{
  "d_model": 448,
  "vocab_size": 8192,
  "activation": "tanh_gelu",
  "norm_eps": 1e-05,
  "qk_norm": false,
  "parallel_block": true,
  "init": "normal",
  "init_std_o": 0.0,
  "weight_decay": 0.16,
  "lr_head": 0.00462,
  "schedule": "wsd",
  "seq_len": 1024
}
MLP neurons of a small language model. Each row is named by its layer, matrix (up: input weights) and neuron, and shows model dimensions 144-239. Each number is 128 + 32 x the weight over its row's rms, rounded and kept within 0 to 255.
After each neuron's rows, "fires on" lists the tokens most often at its 100 highest values on Wikipedia text that the model never trained on; "fires in" lists the words (lower case) most often at its 100 highest values on Wikipedia text that the model never trained on. A number after a token or word is its count.

L4.up1635 [ 79 136 101  91 110 158 153 132  98 217 122 104 103 114  91 108 101 154 143 135  76 171 114  64 172 109 160 112 164 123 145  73 128 155 159 165  78 117 107 173 119  95 152  88 158  67 112  69 168  89 173 161 138 110 110 160 121 140 140 138 146 185 155 102 132 147  97 193 214 103 108 139 162 125 106 134 158 194 128 133  55 153 153 109  48  86 118  54 119 181 144 143 140 128  94 129]
fires on: " including" 26, "old" 17, " around" 9, "approximately" 6, " per" 5, "du" 5
fires in: "including" 26, "old" 12, "around" 9, "approximately" 6

L10.up62 [ 68 157  91  95 116 149 129 145 196 122 137 117 109 136 116 111 129 153 141 131 138 145  96  65 169 178 138  53 135 146  58 106 164 119 157  93  85  88 117  65 105 185 152 185 116 144 164 181 184 171  90 138 111 188 128 117 142  96 113 110 122  77 141 118 173 123  65  82 149  98 127 111 184 133  98  55 131 126 128 132  88 134 155 155  80 134 126  89 138 114 123 135 147 117  90 108]
fires on: " a" 41, " I" 9, "I" 8, " to" 7
fires in: "a" 41, "i" 13, "to" 7

L4.up1481 [171 138 193 111  70 123 125 130 119 137 141 140 160  64 150 154 115 104 147 133 126 104 167 193 101 150 168 148  92 119 115 200 131 127 112  89 146 115  52  99 156 148 161 146 130 128 130 179 160 177 199 141 157  84 139  61 179 131  70 120 178 134 128 204  95 151 133 137  91 200 117 117 178  95 187 182 139 101 114  95 144 118  80 147 159 185 128 125 150  85 110 138 137  98  78 131]
fires on: " during" 41, "graduate" 10, " replaced" 8, " languages" 5, " suspect" 5
fires in: "during" 41, "replaced" 8, "graduate" 7, "languages" 5, "population" 4

L10.up355 [ 32 139 101  99  74 120  63 186 140 169 163 119  68 141  82 107 112 121 138  84 153  97 130 108 113 139 142  89 129 114 108 137 126 108  96 127 116 145 133 136 102 205  98 124 171 123  66 146 124 159 147 147 126 137 204 194 171 106 121 164 156  97 161 120 151 112 118 112 114  77 114 176 151 181 118 137  86 141 113 125  34 133 118 206 172 151 115 126 147  98 176 135 135 114 144 152]
fires on: "s" 22, " the" 17, "ball" 5, "ax" 4, "foot" 4, "an" 4
fires in: "s" 22, "the" 15, "footballer" 9, "catalan" 4

L4.up1496 [106 181 123 163 174  58 227 163 101 129 131  84 126 196 143  68  63  71  99  86 166 120 104 126 188 144 103 166 123 231  74  88 110 125 139  74 144 110 149 154 156 141 116 205 161 152 123 122  79 129 140 149 133 166 131 107 167 109 126 169 169 115 157 154  89 125 106  95 170  93  88 195 122 144 111 155  97 126  95 125 148  82 117  84 141 147 123  81  79  79 120 107 168  93  84 167]
fires on: " of" 53, " included" 4, "ted" 4
fires in: "of" 53, "included" 4, "mediated" 4

L9.up975 [ 95 156 104 125 122 145  97 145 133 200  92  90 103 153 124 106 135 129 145 145 114 146 111  92 153 101 111  91 142 109 106 125 156 136 113  96 115 114 168 124 111 145 169 160 149  52  99 146  78 109 162 138 127 122 123 122  69 111 182 169 127 106 159 110 135  68  97  83 113  84 118 196 109 104 160 124  87 108 186 130 100 130 142 184 115  76 131 175 242  84 143 129 133 110 121 128]
fires on: " an" 76, " An" 4
fires in: "an" 66, "anomia" 6

L9.up1401 [115 183 129 129 132 152  96 127 148 168 136  94 144 131 123 128 142 130 132 101  83 115 106 136 164 206  93 105 151 130 105  84  54  96 133 126  78 126 139 132 149 105 131  94 178 126 126 111 145 179 107 135 119 117 144 127 120  83 101 139 188  82 129  68 189  99 157 100  97 142  96 143 140 124  97 113 167 132 149  94  84 144 129 120 109 107 127  87 130  72 165 109 168  97  98 157]
fires on: " was" 39, " is" 32, " also" 6, " are" 6, " widely" 4, " were" 4
fires in: "was" 39, "is" 31, "also" 6, "are" 6, "widely" 4, "were" 4

L10.up1126 [102 163 133 104  54 108  99 147 138 200 122 169 148 103 118  95 148 108 108 133 178  85 162 151 151 165 139 159 161 175 131  93 141  97 141 162 157 110 108 185 125 126 127 132 147 116 139  74 113 157 149 174 174 198 129 187 160 156 125 191 140 128 114 136 148 114 106  67 143 148 142 102 137 102 116  90 153 111 135 124  85  65 178 175 153  68 125  87 177  89 163 116  51 149  92 155]
fires on: " an" 51, "y" 8, "an" 6, "yl" 6, "tro" 5
fires in: "an" 47, "unanimous" 5

L10.up432 [114 155 103  98 112 114  49 129 164 105 121 173 121 108 171 107 134 111 101 146 122 113 146  68 152 147  47  58 170 101  78 124 106 103 135 147 114 120 191  77 147 147 120 135 119 168 138 101  73  90  84 120  93 137 169 135 109 116 141 158 181  72 227  98 116  75 123  98  68  83 128  94 163 112 122 116 114  66 183  84  44  94 151 129 151 188 137 166 122 150 121 126 140 142 106 140]
fires on: " has" 22, " had" 15, " have" 9, "ly" 8, " be" 6
fires in: "has" 22, "had" 15, "have" 9, "previously" 4, "not" 4, "be" 4

L4.up1020 [141 197 148 175 133 122 131 179 157 149  97  98  91 192 134 131 116 162 112 154 118 108 121 126 124 138 114 111 119 155 129 109  96 120 108 118 118 146 151 142 174 192 121 161 197 100  80 135 125 154 115 165 135  95 130 164 103  86 195 178 169 200 152 171  83 136  99 105 136 129 113 176 146 199  83 220  80 114 152 115  90 143  89 176 175 113  60 129 118  92 153  74 119 126 101 150]
fires on: " by" 93
fires in: "by" 91

L10.up1135 [ 51 137 134 125 166 106 113 146 172 186 163  80 152 129 111 144  77 105 109 135 149 183  77 118 165 149 135 182 119 106 111 122 134  98  93 120  46  47 144 141 130 143 148 128 151 175 173 109  96 111 175 147 116 121 123 104 115  71 151  87 174 100 137 123 136 117 123 107 199 136 116  92 156  82  83 118 177 141 148 130 123 129 161 136  54 126 131 162 233 128 164 148 138  68 109 156]
fires on: " an" 78, " An" 10, " Public" 5, " No" 4
fires in: "an" 70, "anomia" 5, "public" 5, "no" 4

L10.up1034 [ 79 123 139 126 161 152  77 127 169 162  88  91  99 105  93  82 165 144  58 128 137  88 158 149 162 103 128  89  82 136 141 132 179 120 116 136 156 142  81 206 162 113 159 118 141 140 137  58 165 155 142 157 192 136  97 139 125 126 145 214 154 162 144  94  96  94 144 102 128 141 113 129 179 104 122 147 119  96 132 128 149 113 149 118  99 156 155 169 162 139 182 151 141 116 109 123]
fires on: " to" 22, " of" 10, " by" 9, " with" 5, " helped" 4, " is" 4
fires in: "to" 22, "of" 10, "by" 9, "with" 5, "helped" 4, "is" 4

L4.up1312 [175 115 173 189  67 135 228 145  87 126  75  96 129 143 132 121 102 107 148  75  50  42 119 137  88 182 103 131  98 145 119 157 149 119  84 116 142 121 170  64 120 131 122 131 122 143 124 146  82 180 160 138 138 129  80 113 111 156  97 107 141 149  86 132 127 115 143  77 129 135 123 149 123  64 103 129 121 149 145  77 134 110 113 107  91  96  68 161 144 144 103 115 103 105 152 173]
fires on: " been" 31, " information" 12, " which" 8, " started" 6, "nam" 4
fires in: "been" 31, "information" 12, "which" 8, "started" 6

L10.up1252 [165 134 115  78 194 143  76 136 141 162 124 130 138 106 114 114 141 125 140 139 131 111 117  92 105 157 112 148  85 175 157 113 180 116 164 146  85 118 125 118 125  81 127 130 177 123 106 122 112 146  98 139 121 146 146 112 132 165  81 200 161 139 113  77 147  72 151 125 133 112 101 151 188 100 122 118  62  70 192 105 152 136 108 109 107 121 123 172 106 132 136  97 124 129 127 149]
fires on: " was" 29, " has" 14, " had" 8, " also" 4, "w" 4
fires in: "was" 29, "has" 14, "had" 8, "also" 4

L4.up1761 [ 82 159 136 116 100 129  87 238 169 152 108 134 142 152 100 144 116 123 106 152 165 190 123  77 127 184 109  94 136 152  99 105 132 138 107  62  99 103 123  71 152 171 142 158 158  84 156 148 115 142 150 204  96 166 171 123 171  77 145 146 114 136 163 124 159 146 128 157 145 112 105 231 147 139  85 143 133 131 178 155  75 128 167 166 143 146 127 139 173 139 198 110 177  91 101 176]
fires on: " its" 26, " their" 25, " an" 13, "ir" 8, " W" 5, "B" 5
fires in: "their" 31, "its" 26, "an" 12, "his" 4, "the" 4

L9.up1047 [ 33 160 136 145 122 124 131 145 138 156 153  65  96 127  85 113 143 164 105 133 193 159  59  56 234 143 120 113 170  97 140  87 103 114 158 151 174 100 182  97 172 136 137 128 139 113 122  84 153  89 150  94  79 126  99 172 118 117 173 151 175 202 137 177 134  56 107 104  96 121 118 119 122  96 133  85  80 120 159 136  73 124 171 172  74 111 125 124 102 123 142 159 167 100 108 170]
fires on: "0" 33, " in" 18, " to" 10, " such" 6, " local" 5
fires in: "000" 31, "in" 18, "to" 10, "such" 6, "local" 5

L4.up968 [ 75 149 151 222 101 120 104 188 131 109  98 123 167 148 164 114 121 133 114  86 117 109  83 127 129 141 117 163  86 160  97 115 105 151  92 149 103 103 132 112 227 143 132 179 172 128  98 166 133 133 120 101 120 156 125 140  99  55 131 127 142 165 121 139 134  97 112 112  96 104  68 100 130 166 111 162 137  82 132 118  97 125  67 167 182  86 117 137 126  35 171 131  94 109 141 145]
fires on: " also" 31, " than" 12, " only" 11, " not" 9, " just" 9
fires in: "also" 31, "than" 12, "only" 11, "just" 8, "not" 7

L10.up1384 [104 165 118 113 149 189  90 142 143 121 117  92 157 153 126 142 105 155 105 134 155  97 160 137 170 121 135 122 133 158 114  95 111 113 121 104  62 129 129 122 151 163 117 195 130 185 107 123 153 128  96 126 147 126 109 163 124 135 179 195  99 163 137 171 131  99 113  76 135 172 105 104 147  45  99 107 135 109 172 141  78 126 122  81  98  56 129 138 178 122 142 141 197 108  96 138]
fires on: " a" 40, " to" 23, " formal" 5
fires in: "a" 39, "to" 23, "formal" 5

L4.up695 [ 55 191 115 127 107 141 128 138 134 100 151 147 129 170  99  64 123 150  94 132 134 141  88 113 176 138  83 124  78 166 106 105 142 160  68 104 180 114 135 125 182 158 178 173 144 116 140 133 148 123 154 127 130 111 115 209 151 119 172 132 183  95 172 158  93 112  98 124 110 137  86 157  91 149  92 181 141 115 158 147  67 104 112 108 161  90 150 108 186  69 173 163 138 103  97 189]
fires on: " main" 25, " major" 9, " early" 9, " such" 9, " traditional" 8, " popular" 7
fires in: "main" 18, "major" 11, "early" 9, "such" 9, "traditional" 8, "popular" 7

L10.up1063 [133 188 146  64 150 101 147 131 151  93 113 158 161 140 140 133 114 149 145  69 174 100 129 154 115 129 155 147 145 171 115  48  65  85  58  61 115  71  90 133 162 173 137 163 145 122  95 169 153 146 131 110 115  73  93 148 140  93  86 128 117 130 134 112 139 135 115  99 101 183  85 143  97 139 126 127 152 134 192  93 104 113  98 133 117 102  85 188 124 189 141 118  94  88 113 148]
fires on: " with" 23, " of" 8, " to" 8, "t" 7, "s" 6, " and" 5
fires in: "with" 24, "of" 8, "to" 8, "t" 7, "s" 5, "and" 5

L4.up1666 [159 153 115 137 156  98 133 126 107  94 166 119 119 131 114 109 126 168  95 126 175  79 139 148  98  98 153  86 172 136  71 120  65 113  85 107 144 135 165 113 129 158 168 146 141  80 147 105  83 110 128 122 121  54 157  96 133 122  78 171 117  59 117 164  78 209  81 138 155 146 138  63 117  95  82  84 158  91 136 105 115 152 105 132 171  94 102 137 170 137 127 130  95  83 129 186]
fires on: " who" 34, " Development" 6, " ft" 6, " COVID" 5, " airport" 5, "den" 5
fires in: "who" 34, "development" 6, "ft" 6, "covid" 5, "airport" 5, "pts" 4

L9.up477 [137 176 120 105 129  67  71 106 114 151  87 127 107 136  89 128 109 140  78 157 152 145 131  75 142 134  18 109 149 166  94  63  78 111 107  91  94 128 130  48 134 137 131 146 139 121 135 138 140 105 119 100 139 149 163 120 140  82 134 112 103  96 209  94 121  81  77 104  80 113  57  87 105 137 143 125 101 121 115 107  93 123 102 178 105 144  86 200 120 105 189 110 166 138 129 133]
fires on: " have" 18, " has" 18, " not" 7, " also" 5, " the" 5, " been" 5
fires in: "have" 18, "has" 18, "not" 7, "also" 5, "the" 5, "been" 5

L4.up901 [137 184 166 150 127 103  83  99 138  82 174 109  62 165 120  73  94 104  45 127 179 147 133 164 141 181  83 148 104 213 124 162  93 117 156 127 167  99 160 196 116 152 103 179 190 141 159 128  65 151 148 123 101 159 146 141  99  87 109 156 135 146  90 147 158  98  87 111 149 141  78 177 162 184 101 149 108 117 114 170  88 127 102 117 183 117 150 146 171  90 128 121 125 118  90 173]
fires on: " by" 38, " and" 18, "ant" 6, " only" 5, " at" 5
fires in: "by" 37, "and" 18, "only" 5, "at" 5, "with" 5

L9.up1766 [ 53 173 139 105 116 151 117 103 116  97 117 118 138  98 154 144 125 138 139 139 148  88 108 165 162 177  84 115 141 137 157  70  61 106 108 150 157 143 121 133 174 208 161 101 153  89 121  76 102 181 151 126 119 109 140 197 127 140 112 110 188  98 130  81  97 106  99 112 147 156 103 202 154 138 102 174 138 166 196  82  86  99 138 185  99  93 166 132 171 139 156  87 174 121 115 130]
fires on: "s" 27, " the" 24, " in" 21, "in" 6, "im" 5
fires in: "the" 25, "in" 19, "s" 8, "unanimous" 5, "insane" 4